Weights of a small transformer language model: 15 layers, 6560 steps.
MLP neurons of a small language model. Each row is named by its layer, matrix (gate and up: input weights; down: output weights) and neuron, and shows model dimensions 80-207. Each number is 50 + 12 x the weight over its row's rms, rounded and kept within 0 to 99. A neuron's up and down rows have the sign that makes its largest values positive.
A block is one neuron, or neurons of one layer that tend to fire together. Before each block is what it responds to, as a language model described it from the Wikipedia text at the highest values.

Responds to: Structural markup closers
L7.gate193:78 46 58 58 69 31 33 75 57 66 34 47 55 81 43 46 39 59 35 53 33 27 38 45 64 43 43 34 38 61 56 69 40 57 44 59 42 50 46 54 33 50 55 57 47 46 47 50 44 49 56 53 54 70 44 63 48 59 44 35 37 74 56 35 45 58 65 63 54 30 72 38 46 37 45 24 70 37 36 49 29 63 30 53 34 44 32 45 71 40 47 36 64 44 37 51 40 54 37 44 45 56 68 44 39 43 50 36 65 58 52 58 34 50 62 50 20 52 46 45 68 51 54 46 51 58 69 08
L7.up193:52 27 44 51 64 51 56 56 47 38 56 52 53 61 47 60 25 48 54 59 41 55 53 55 43 58 34 81 51 61 59 80 56 44 66 48 45 43 45 46 48 64 46 48 55 43 55 47 30 56 61 38 44 53 46 53 55 41 56 34 38 51 41 58 43 49 35 50 66 44 55 34 39 28 40 52 49 29 43 53 31 39 40 71 41 50 51 25 53 59 64 48 49 57 71 55 36 73 41 56 33 39 37 47 32 29 40 55 57 77 68 68 42 30 43 50 54 55 47 54 55 32 52 46 43 66 53 50
L7.down193:51 51 50 48 64 64 60 45 50 64 61 66 72 64 63 50 64 52 14 50 29 38 52 33 43 40 40 47 46 51 63 49 45 50 56 59 36 53 44 60 65 47 40 79 43 62 36 54 37 58 41 42 71 63 39 50 61 55 64 50 51 54 65 61 52 40 39 63 61 29 47 50 49 46 57 39 62 39 43 46 37 46 42 49 49 52 74 61 34 40 48 51 52 70 45 78 49 49 59 35 37 63 46 42 76 58 36 44 65 71 54 57 68 42 40 47 46 70 64 35 46 54 54 52 55 80 44 16

Responds to: Table dividers and "of"
L5.gate192:49 60 50 40 42 69 31 52 45 64 38 54 54 44 47 29 53 47 74 39 34 57 61 40 41 28 57 60 63 43 52 70 31 41 58 54 47 47 53 58 51 61 52 73 29 53 67 68 57 29 49 42 45 62 44 56 72 48 55 36 47 46 38 59 41 44 42 14 46 37 48 56 60 31 40 42 36 55 47 55 33 55 51 72 49 58 54 38 62 37 61 48 26 47 38 46 68 50 59 44 63 34 22 33 44 45 51 43 34 48 43 39 14 44 41 64 23 29 41 48 42 61 53 62 63 63 51 38
L5.up192:57 57 58 55 51 71 35 29 61 44 47 31 54 35 66 56 68 51 42 67 48 64 70 67 46 37 65 58 88 36 46 61 65 33 46 69 50 36 45 53 49 53 51 67 36 45 68 41 62 33 49 15 46 49 48 43 56 27 56 46 49 57 52 35 50 46 41 28 31 43 59 62 40 48 40 44 37 61 39 43 56 50 31 60 59 46 55 45 54 49 49 64 39 50 31 37 78 35 43 33 69 22 51 38 62 75 59 42 26 51 53 53 65 42 60 41 65 32 28 39 47 33 46 63 79 73 50 47
L5.down192:48 52 45 42 50 56 60 35 63 37 38 75 50 50 58 61 55 58 54 31 56 40 57 56 59 63 57 48 54 71 66 50 59 55 54 51 64 46 24 43 73 61 37 45 37 62 61 45 59 64 51 60 57 66 38 33 67 63 56 64 51 46 41 29 40 74 41 44 42 47 59 63 56 55 65 55 45 48 56 41 29 47 50 65 22 44 61 46 37 40 65 45 61 37 53 52 32 54 59 55 60 55 54 47 43 71 41 54 27 42 42 53 58 44 65 36 33 39 62 42 47 61 30 43 57 45 64 37
L5.gate288:55 49 64 45 57 57 38 44 39 34 50 71 35 51 45 50 37 49 47 47 32 48 44 37 53 31 51 32 47 64 57 65 46 54 40 34 68 36 42 43 70 55 56 37 64 52 65 44 36 62 37 49 62 48 64 38 74 60 60 24 43 54 49 64 54 42 36 33 39 49 57 37 37 49 48 51 57 29 60 48 44 45 19 73 29 56 57 40 45 59 77 37 31 42 47 64 52 64 62 52 41 38 63 44 37 38 43 32 43 51 45 48 46 42 45 48 49 43 38 53 37 41 46 50 87 25 48 47
L5.up288:58 60 60 53 50 66 53 47 60 40 81 65 69 44 45 44 47 56 37 60 29 47 50 41 41 32 64 49 42 61 55 42 39 43 52 45 56 34 65 46 57 48 68 41 69 56 42 55 40 49 45 55 54 55 48 23 71 48 55 48 40 38 44 49 56 55 63 52 42 23 35 42 38 56 37 52 45 38 46 53 50 47 37 80 43 63 61 45 54 48 56 26 30 36 61 67 40 39 55 46 69 66 42 52 34 41 59 30 48 54 47 41 34 37 41 63 18 59 37 42 40 53 27 48 45 41 62 68
L5.down288:50 57 34 49 69 62 58 52 56 26 34 65 44 38 33 87 33 36 55 65 52 47 51 37 49 46 63 54 82 39 38 47 58 39 44 40 43 71 60 48 60 29 61 57 48 41 62 55 50 50 65 64 56 76 62 30 56 32 52 50 66 50 47 50 35 32 46 34 61 55 27 51 56 51 56 58 44 25 56 51 76 61 28 43 55 56 44 21 44 41 42 52 32 49 57 47 21 49 34 43 37 67 64 39 56 78 55 43 59 51 41 65 72 35 59 39 44 51 40 47 44 49 41 56 63 41 38 43
L5.gate375:58 65 44 45 37 66 46 32 46 35 60 65 38 81 58 70 54 64 45 54 40 64 55 28 38 33 52 36 25 54 47 54 50 66 41 61 68 47 74 47 42 52 55 40 30 33 59 65 47 47 59 58 45 38 62 34 56 33 62 36 47 44 37 60 54 46 45 54 63 53 29 44 55 52 60 63 35 58 68 61 48 51 68 52 28 25 49 63 54 55 56 69 25 58 64 51 64 57 70 53 53 47 34 30 51 44 41 49 33 71 42 43 47 63 64 25 39 56 50 57 79 48 52 53 35 57 72 56
L5.up375:53 48 54 39 24 52 41 54 41 45 51 60 58 72 58 48 50 46 40 44 54 62 59 62 37 45 55 42 43 48 62 42 46 71 43 63 73 60 59 75 36 42 63 47 38 28 60 51 60 35 53 67 50 53 68 26 55 51 68 46 55 71 53 66 46 76 70 35 39 52 46 48 39 65 44 65 54 61 53 37 54 31 54 75 66 47 63 60 51 74 62 90 52 43 52 54 61 40 52 38 49 62 43 51 38 39 19 36 58 55 48 42 72 62 55 28 44 49 51 62 41 44 43 39 60 52 47 58
L5.down375:44 43 64 54 45 69 54 72 71 19 61 44 60 29 61 38 13 33 57 56 46 62 65 31 27 44 30 42 50 61 56 32 61 54 36 50 43 48 80 53 65 52 49 62 51 47 42 46 57 37 36 58 54 51 46 44 69 64 61 37 53 36 34 68 40 61 43 66 45 44 48 39 43 44 65 56 40 29 65 52 54 38 45 53 63 66 38 56 49 49 40 32 51 56 69 41 63 63 60 43 38 37 36 49 54 59 51 61 38 56 52 41 52 62 62 69 44 61 43 65 51 59 62 48 49 77 73 36
L5.gate474:64 39 56 41 61 41 56 52 57 51 53 44 68 38 29 33 49 58 48 26 36 60 66 46 58 56 61 57 39 58 64 57 59 23 31 40 48 44 60 59 42 21 64 27 54 53 45 52 46 52 33 57 57 51 51 43 48 65 35 58 57 34 55 60 36 49 37 40 59 26 58 54 46 36 46 51 59 44 58 51 62 42 71 55 49 63 45 55 33 50 47 44 45 28 52 54 59 47 39 57 65 46 49 20 33 48 44 72 50 28 56 78 64 43 51 49 61 56 36 27 48 59 31 52 44 36 49 45
L5.up474:60 42 50 30 46 48 38 48 48 49 29 41 66 52 50 72 45 46 53 54 55 39 36 57 41 72 58 52 43 55 38 70 53 52 50 48 50 44 50 42 57 46 43 42 49 31 48 38 49 52 31 76 51 42 67 55 64 63 32 39 49 51 44 39 44 49 34 44 42 75 59 41 61 56 45 64 29 46 48 42 72 47 47 61 39 48 17 42 36 36 42 48 52 54 68 36 58 69 77 45 60 42 45 44 44 33 51 46 54 50 43 47 67 59 34 53 46 47 46 41 53 52 69 40 58 27 35 50
L5.down474:55 53 40 40 44 48 49 75 47 52 51 69 51 48 37 64 57 49 48 36 32 52 54 57 53 42 44 72 45 48 61 49 40 39 69 46 34 33 57 62 56 30 59 38 46 35 35 52 50 64 57 57 44 58 41 49 58 47 73 34 40 46 29 59 48 70 58 38 53 53 57 64 55 60 66 42 62 33 58 54 52 58 65 62 48 71 69 44 55 51 67 41 48 39 53 68 53 21 29 47 57 35 52 30 16 56 52 58 42 33 48 48 59 56 60 60 59 34 27 54 44 53 25 32 32 31 60 52

Responds to: Word-initial fragment pieces
L7.gate238:36 46 25 42 29 30 47 57 39 50 42 34 38 55 51 59 45 36 66 27 51 35 60 67 60 86 65 52 44 48 44 54 62 58 47 34 38 66 48 52 33 37 58 54 42 49 54 48 46 69 32 47 59 51 38 47 34 51 49 52 49 61 57 66 51 43 45 50 40 35 52 49 60 52 36 79 56 55 66 41 25 37 65 50 40 38 31 54 28 46 72 54 50 32 44 51 53 39 47 37 41 37 38 62 51 49 50 41 73 44 50 56 56 15 55 65 55 51 46 32 74 68 46 45 33 31 54 77
L7.up238:51 39 50 57 50 51 65 68 42 42 49 36 40 53 61 50 48 38 52 55 42 64 39 54 47 54 64 63 45 51 64 75 39 64 60 62 67 49 29 37 30 31 57 38 45 63 43 44 37 61 34 46 31 42 56 41 51 48 31 56 62 47 61 88 44 55 56 27 65 55 52 61 38 67 70 56 62 36 43 33 54 47 57 40 46 45 45 43 49 37 67 38 49 40 43 56 72 36 42 47 45 13 52 33 32 35 46 61 51 56 62 75 56 19 52 68 81 50 52 31 56 77 48 52 47 43 62 54
L7.down238:49 35 42 34 50 47 46 36 28 48 49 39 34 40 44 77 53 54 40 22 72 77 57 59 42 64 64 54 36 47 35 38 48 32 68 49 51 55 49 54 39 56 58 56 40 60 49 42 47 68 49 62 29 52 56 48 53 25 43 41 29 24 54 38 55 39 47 24 45 38 43 54 67 45 46 43 52 67 28 34 56 63 31 55 66 42 57 57 43 19 54 72 42 28 41 43 50 57 44 34 36 43 35 52 23 64 50 27 34 55 57 62 56 43 59 47 51 56 58 44 54 48 68 48 48 51 49 29

Responds to: Word-initial fragment De/Le/Ne
L9.gate59:56 59 33 53 34 45 37 58 56 54 39 37 43 60 47 47 39 51 31 20 41 59 54 59 51 42 50 41 48 49 44 22 42 49 41 45 38 20 56 55 39 61 36 54 54 57 42 47 51 51 44 49 52 43 70 36 59 65 44 43 39 52 61 49 61 60 50 56 33 50 30 76 49 44 64 55 59 57 65 30 33 32 57 56 43 61 51 55 56 46 54 47 66 45 61 62 61 55 68 64 63 57 48 41 81 48 52 72 44 41 74 31 52 28 83 55 49 49 53 52 57 52 37 59 32 36 70 41
L9.up59:45 47 38 41 40 38 35 39 47 63 78 38 36 42 41 52 59 79 54 55 57 30 51 62 62 61 52 58 62 51 51 45 41 73 31 47 29 39 60 61 64 44 37 56 31 49 37 53 56 60 59 35 58 48 43 37 41 53 65 63 72 42 49 39 38 55 25 70 44 54 52 52 40 53 40 25 50 46 48 51 55 44 55 59 45 37 58 68 43 64 58 22 32 43 57 87 51 65 59 67 60 60 46 56 62 42 65 66 44 51 76 49 73 53 46 57 61 37 42 60 36 53 47 35 44 53 44 24
L9.down59:79 52 50 62 57 72 83 45 51 88 42 31 41 77 51 40 42 45 51 45 50 32 60 56 28 56 43 45 46 52 40 39 44 50 57 49 55 38 39 38 44 39 64 64 55 66 75 43 46 39 51 47 45 64 53 49 34 36 56 69 64 71 58 54 57 51 66 60 49 67 64 40 38 48 42 26 40 68 51 49 54 45 62 51 67 36 50 56 60 70 34 46 53 47 44 69 48 54 29 49 48 57 55 46 33 52 49 57 35 48 43 57 81 55 38 45 60 38 53 54 45 43 40 53 49 44 28 60
L9.gate184:57 71 49 49 57 24 43 65 30 54 77 69 38 59 45 35 54 46 62 53 68 66 70 59 66 56 46 67 36 60 50 55 29 65 46 58 36 34 40 47 58 57 48 63 40 39 58 56 41 48 57 38 60 16 55 32 37 49 52 58 38 55 62 39 72 46 35 64 32 46 58 51 47 49 58 43 51 66 56 42 66 55 42 61 48 27 38 28 48 38 47 52 49 44 55 45 59 49 56 33 67 56 28 55 58 44 52 58 77 57 72 47 34 53 47 59 45 57 63 47 69 53 53 49 30 48 42 47
L9.up184:68 73 17 47 53 41 47 43 47 70 58 65 41 48 61 62 30 44 46 57 45 78 52 37 59 48 65 38 57 58 52 33 29 70 53 51 51 59 62 41 57 56 57 61 56 60 33 45 48 61 64 47 63 41 49 34 50 60 39 43 46 46 60 36 74 39 41 81 48 24 61 59 61 44 64 65 39 49 29 37 39 67 54 58 67 52 56 48 51 48 54 48 65 62 58 58 79 61 39 35 62 64 59 77 50 79 58 57 50 54 51 40 61 29 38 48 41 57 53 48 77 29 44 52 47 51 51 59
L9.down184:63 68 38 30 39 51 42 35 42 61 35 41 38 54 61 59 41 65 53 40 63 43 43 66 19 49 34 45 45 49 46 57 42 64 56 57 37 69 41 61 52 58 59 69 65 66 75 42 29 56 62 41 67 46 66 43 48 43 36 63 33 63 66 30 41 62 60 59 49 49 61 49 58 61 62 63 37 48 40 45 59 50 54 61 53 65 50 49 44 45 71 73 35 49 44 62 64 58 48 68 56 54 35 47 57 69 38 63 33 39 57 52 53 30 62 50 45 69 53 52 63 64 24 32 34 71 77 53
L9.gate505:63 31 33 40 42 63 52 29 59 45 45 49 42 39 43 56 61 53 66 49 48 63 44 24 65 73 52 56 31 54 47 56 42 29 60 54 39 49 61 43 42 44 43 65 37 55 60 30 35 70 49 67 32 52 30 36 19 86 26 74 56 55 56 45 63 50 52 21 54 59 28 49 43 66 51 58 57 55 50 31 49 49 40 40 75 66 77 44 58 55 22 51 59 47 52 44 57 55 34 62 34 34 47 50 40 52 45 42 35 40 64 31 54 45 37 44 42 61 42 46 63 41 62 39 46 28 43 58
L9.up505:46 24 55 32 55 60 39 42 56 56 52 22 63 52 48 49 29 76 62 42 42 53 51 40 41 62 47 57 36 42 58 45 57 63 38 43 45 65 41 46 55 42 13 57 50 53 52 70 53 51 25 42 35 70 59 48 24 56 56 48 43 61 74 46 59 49 61 59 58 37 42 58 30 37 47 53 57 43 38 64 48 63 50 61 51 60 38 42 73 66 44 51 59 41 50 52 55 53 45 53 44 26 46 40 47 41 25 57 56 52 63 41 51 23 74 52 42 37 43 25 52 55 56 79 53 43 34 76
L9.down505:67 54 32 54 32 27 50 51 67 44 55 66 58 64 50 63 51 60 54 47 41 54 69 53 57 72 38 62 43 50 55 73 62 70 33 59 44 57 40 42 48 34 37 56 28 40 54 36 30 55 45 59 59 25 31 39 53 63 50 63 65 61 47 57 46 56 34 63 70 46 60 41 66 32 52 47 48 24 36 57 47 49 69 58 47 64 50 56 53 49 52 54 39 44 63 65 58 68 39 57 46 55 51 57 52 54 36 54 44 52 54 53 56 54 49 52 66 61 59 33 62 32 35 30 34 45 70 50
L9.gate556:62 48 42 23 53 49 32 38 51 36 45 70 34 35 42 47 63 65 61 33 42 42 48 31 66 63 43 53 42 63 65 51 45 35 50 50 36 56 36 47 60 39 58 50 35 76 44 48 43 64 50 54 30 29 47 63 49 62 45 67 34 60 60 39 59 63 46 67 65 59 42 51 54 63 63 47 59 41 37 58 52 46 33 72 56 30 44 74 48 30 45 51 57 48 33 51 68 55 38 38 38 57 55 45 50 21 55 58 28 55 58 55 63 39 83 29 57 64 54 51 50 42 38 70 38 65 65 55
L9.up556:44 35 56 70 53 56 61 45 51 39 42 57 43 61 50 54 64 73 51 56 50 51 43 53 48 53 27 42 37 60 72 46 49 36 32 57 50 47 44 40 43 45 45 28 49 35 33 41 48 51 21 45 38 39 46 47 60 57 57 44 51 49 76 47 60 52 49 62 61 39 49 54 33 27 64 36 59 47 44 47 47 51 35 75 47 57 50 53 74 46 54 39 63 62 61 78 69 61 27 48 54 44 65 55 71 42 43 42 27 70 61 36 64 31 38 47 66 57 46 50 58 55 70 56 77 63 45 49
L9.down556:78 54 51 50 47 61 23 41 31 60 47 60 45 47 47 54 49 76 58 58 52 54 57 56 48 32 33 58 40 60 44 57 38 32 57 48 49 43 56 52 29 56 60 56 54 44 49 53 40 60 49 55 42 79 33 65 39 67 76 39 43 71 60 59 40 74 46 58 37 43 38 62 43 47 39 48 45 39 42 63 67 50 57 67 30 69 55 68 47 48 41 36 45 45 75 60 68 62 30 55 62 57 54 35 45 33 52 24 42 43 55 53 65 40 51 61 40 50 52 61 45 50 63 37 56 50 44 55

Responds to: Word-start fragments like Le-, De-
L5.gate49:42 50 50 54 52 45 24 34 52 55 57 42 65 47 57 55 48 40 82 72 33 70 54 25 51 47 64 73 51 66 59 30 48 47 60 66 45 49 42 33 26 31 57 58 44 38 42 47 58 67 52 53 50 65 41 38 66 75 30 53 40 65 53 45 58 54 69 56 44 37 40 35 59 46 57 37 35 32 35 57 47 21 58 50 42 54 41 51 60 41 47 47 59 47 72 48 76 47 43 52 74 63 44 38 43 56 35 52 47 52 59 68 74 51 62 30 59 46 37 44 64 45 59 43 52 43 68 52
L5.up49:45 62 46 45 34 37 41 38 25 53 42 31 47 57 77 66 60 60 73 82 17 38 55 31 60 43 62 49 52 50 40 66 24 31 49 58 43 40 26 58 29 56 49 61 45 64 49 50 59 79 27 40 72 33 53 48 57 71 30 41 36 51 57 51 42 51 48 53 30 32 37 64 61 61 40 55 50 31 53 51 61 25 46 45 48 55 64 41 46 46 54 61 36 35 54 35 53 47 45 58 61 58 36 55 55 56 45 47 55 41 48 57 54 42 52 60 81 48 54 49 55 35 60 59 68 58 44 62
L5.down49:68 56 41 47 42 56 43 44 35 37 48 52 53 48 49 50 55 42 70 60 61 57 60 44 49 56 60 43 45 59 66 50 29 76 37 54 45 60 48 28 44 75 09 57 45 37 57 60 35 63 57 67 63 31 33 67 40 58 31 43 43 24 51 50 49 54 55 54 55 44 86 62 50 47 69 54 40 53 58 71 71 40 52 38 39 67 48 40 44 49 53 54 56 30 50 49 41 50 53 57 38 54 44 52 33 44 53 46 39 49 49 57 30 66 62 49 40 55 57 52 47 77 52 43 76 35 42 42
L5.gate120:52 67 23 45 40 58 60 50 56 64 43 50 46 39 51 46 24 53 60 39 42 54 54 32 66 62 49 52 55 33 53 45 43 48 77 57 34 32 56 49 47 50 35 47 44 63 58 39 49 67 54 47 51 37 39 44 26 54 71 59 44 46 29 51 61 29 16 47 50 47 37 65 58 47 48 57 49 61 58 52 45 51 44 66 28 35 41 40 43 52 39 71 35 48 47 45 38 52 68 61 54 40 54 58 61 60 30 47 44 45 35 40 38 44 52 66 36 41 61 71 41 69 50 49 36 62 54 48
L5.up120:73 54 54 46 41 85 49 65 73 74 27 48 57 61 43 42 36 25 78 45 52 67 52 33 58 45 22 42 50 41 56 53 64 59 63 54 66 50 50 51 43 57 44 38 41 42 63 65 48 63 44 48 55 51 63 33 57 72 49 72 48 82 36 43 63 31 50 47 51 73 58 68 78 71 52 42 54 46 52 52 39 59 55 64 41 61 57 54 52 44 70 89 42 45 50 40 52 35 59 73 46 54 50 54 48 58 24 44 45 48 33 71 50 44 68 56 43 50 49 51 63 51 52 56 38 43 54 40
L5.down120:54 52 52 58 59 61 59 50 36 38 45 85 76 53 73 51 50 49 70 60 41 58 57 48 62 63 48 33 60 46 56 45 42 79 68 46 56 56 35 40 34 54 81 45 47 73 55 50 30 58 44 47 45 31 39 52 40 68 46 59 49 47 67 56 32 37 54 57 64 38 33 59 72 51 72 69 52 52 66 43 72 62 43 60 60 70 42 35 49 44 43 59 23 33 63 44 49 35 58 43 59 52 59 61 71 50 55 52 41 35 39 43 50 51 43 56 44 68 74 50 47 62 38 48 46 62 68 59
L5.gate188:39 53 77 29 37 55 34 39 70 55 43 46 72 64 44 56 71 47 48 45 16 43 53 50 59 48 62 63 65 48 67 49 68 27 51 56 41 57 43 33 51 68 56 62 37 57 47 48 44 53 65 39 44 40 69 38 37 64 30 65 49 40 31 53 57 35 64 44 20 36 51 66 37 63 51 54 57 38 82 33 48 42 44 54 46 62 41 49 62 51 41 18 58 35 69 64 68 55 53 34 27 29 51 43 53 44 39 59 63 62 67 62 45 58 55 51 57 35 41 44 53 59 61 65 38 45 48 72
L5.up188:56 52 69 26 42 50 28 51 64 59 46 61 51 78 42 47 61 34 68 43 45 54 47 34 55 50 36 71 60 38 50 35 69 47 62 48 27 59 50 40 48 60 44 62 62 48 51 68 40 44 63 54 36 46 53 45 46 53 24 41 48 32 50 37 72 48 52 56 33 58 62 67 47 41 43 49 56 30 68 29 39 54 47 41 29 65 41 69 65 70 33 33 50 46 54 59 63 48 55 51 12 48 28 38 47 60 53 38 54 53 44 53 39 47 61 32 33 34 50 29 59 38 48 78 50 27 33 52
L5.down188:59 31 52 47 44 50 46 54 81 67 77 68 54 61 58 53 65 55 69 58 39 56 69 57 60 63 37 46 50 42 70 32 48 24 57 64 45 51 50 32 30 72 59 58 52 63 47 51 42 41 40 33 58 78 46 49 52 35 54 48 55 47 52 55 48 52 40 47 48 22 77 43 59 52 39 77 55 43 41 39 62 63 62 44 48 48 51 64 55 52 60 48 54 47 44 48 67 40 49 59 33 39 44 44 40 63 58 62 35 35 50 61 38 37 52 36 36 57 61 30 62 46 41 54 30 48 37 81
L5.gate264:25 47 65 44 61 44 50 58 34 64 76 35 50 75 50 56 59 66 71 40 67 61 58 30 47 60 60 41 71 30 47 59 41 37 65 44 48 53 53 51 48 46 56 35 70 58 50 50 57 58 62 52 51 60 77 64 36 51 57 49 43 58 56 51 50 38 47 53 62 62 44 53 41 45 50 39 39 45 79 41 44 47 40 67 17 71 60 66 40 45 35 68 78 39 68 61 60 41 64 66 57 52 48 62 71 38 41 36 55 59 48 43 48 43 47 54 41 29 39 44 67 38 55 52 55 42 65 47
L5.up264:49 56 36 33 50 50 15 53 49 58 49 32 39 53 69 48 27 59 43 37 64 49 49 38 55 51 54 47 51 57 59 37 64 47 47 29 40 38 47 47 46 49 51 37 54 29 37 52 65 53 37 49 35 66 48 64 50 61 37 71 62 37 46 32 46 68 21 48 30 65 69 71 14 44 58 60 54 49 52 56 59 55 53 47 51 59 46 56 48 12 63 48 74 63 31 56 58 55 41 40 53 68 50 55 66 45 60 68 46 68 53 62 42 64 39 43 55 25 47 38 35 57 40 26 54 55 48 47
L5.down264:52 49 61 54 55 42 71 39 54 43 56 42 39 71 38 55 61 66 78 60 52 51 45 52 42 46 52 45 71 59 46 58 68 46 60 39 06 44 46 49 53 54 65 38 39 45 52 59 36 40 41 27 50 46 70 48 40 40 63 68 55 60 68 55 33 60 54 67 68 56 56 53 32 53 55 51 54 55 50 34 45 26 48 49 27 45 63 56 46 57 52 77 53 57 69 66 66 22 27 69 53 58 25 37 59 47 43 49 49 39 37 31 69 28 52 40 53 53 40 42 40 52 52 59 24 51 68 49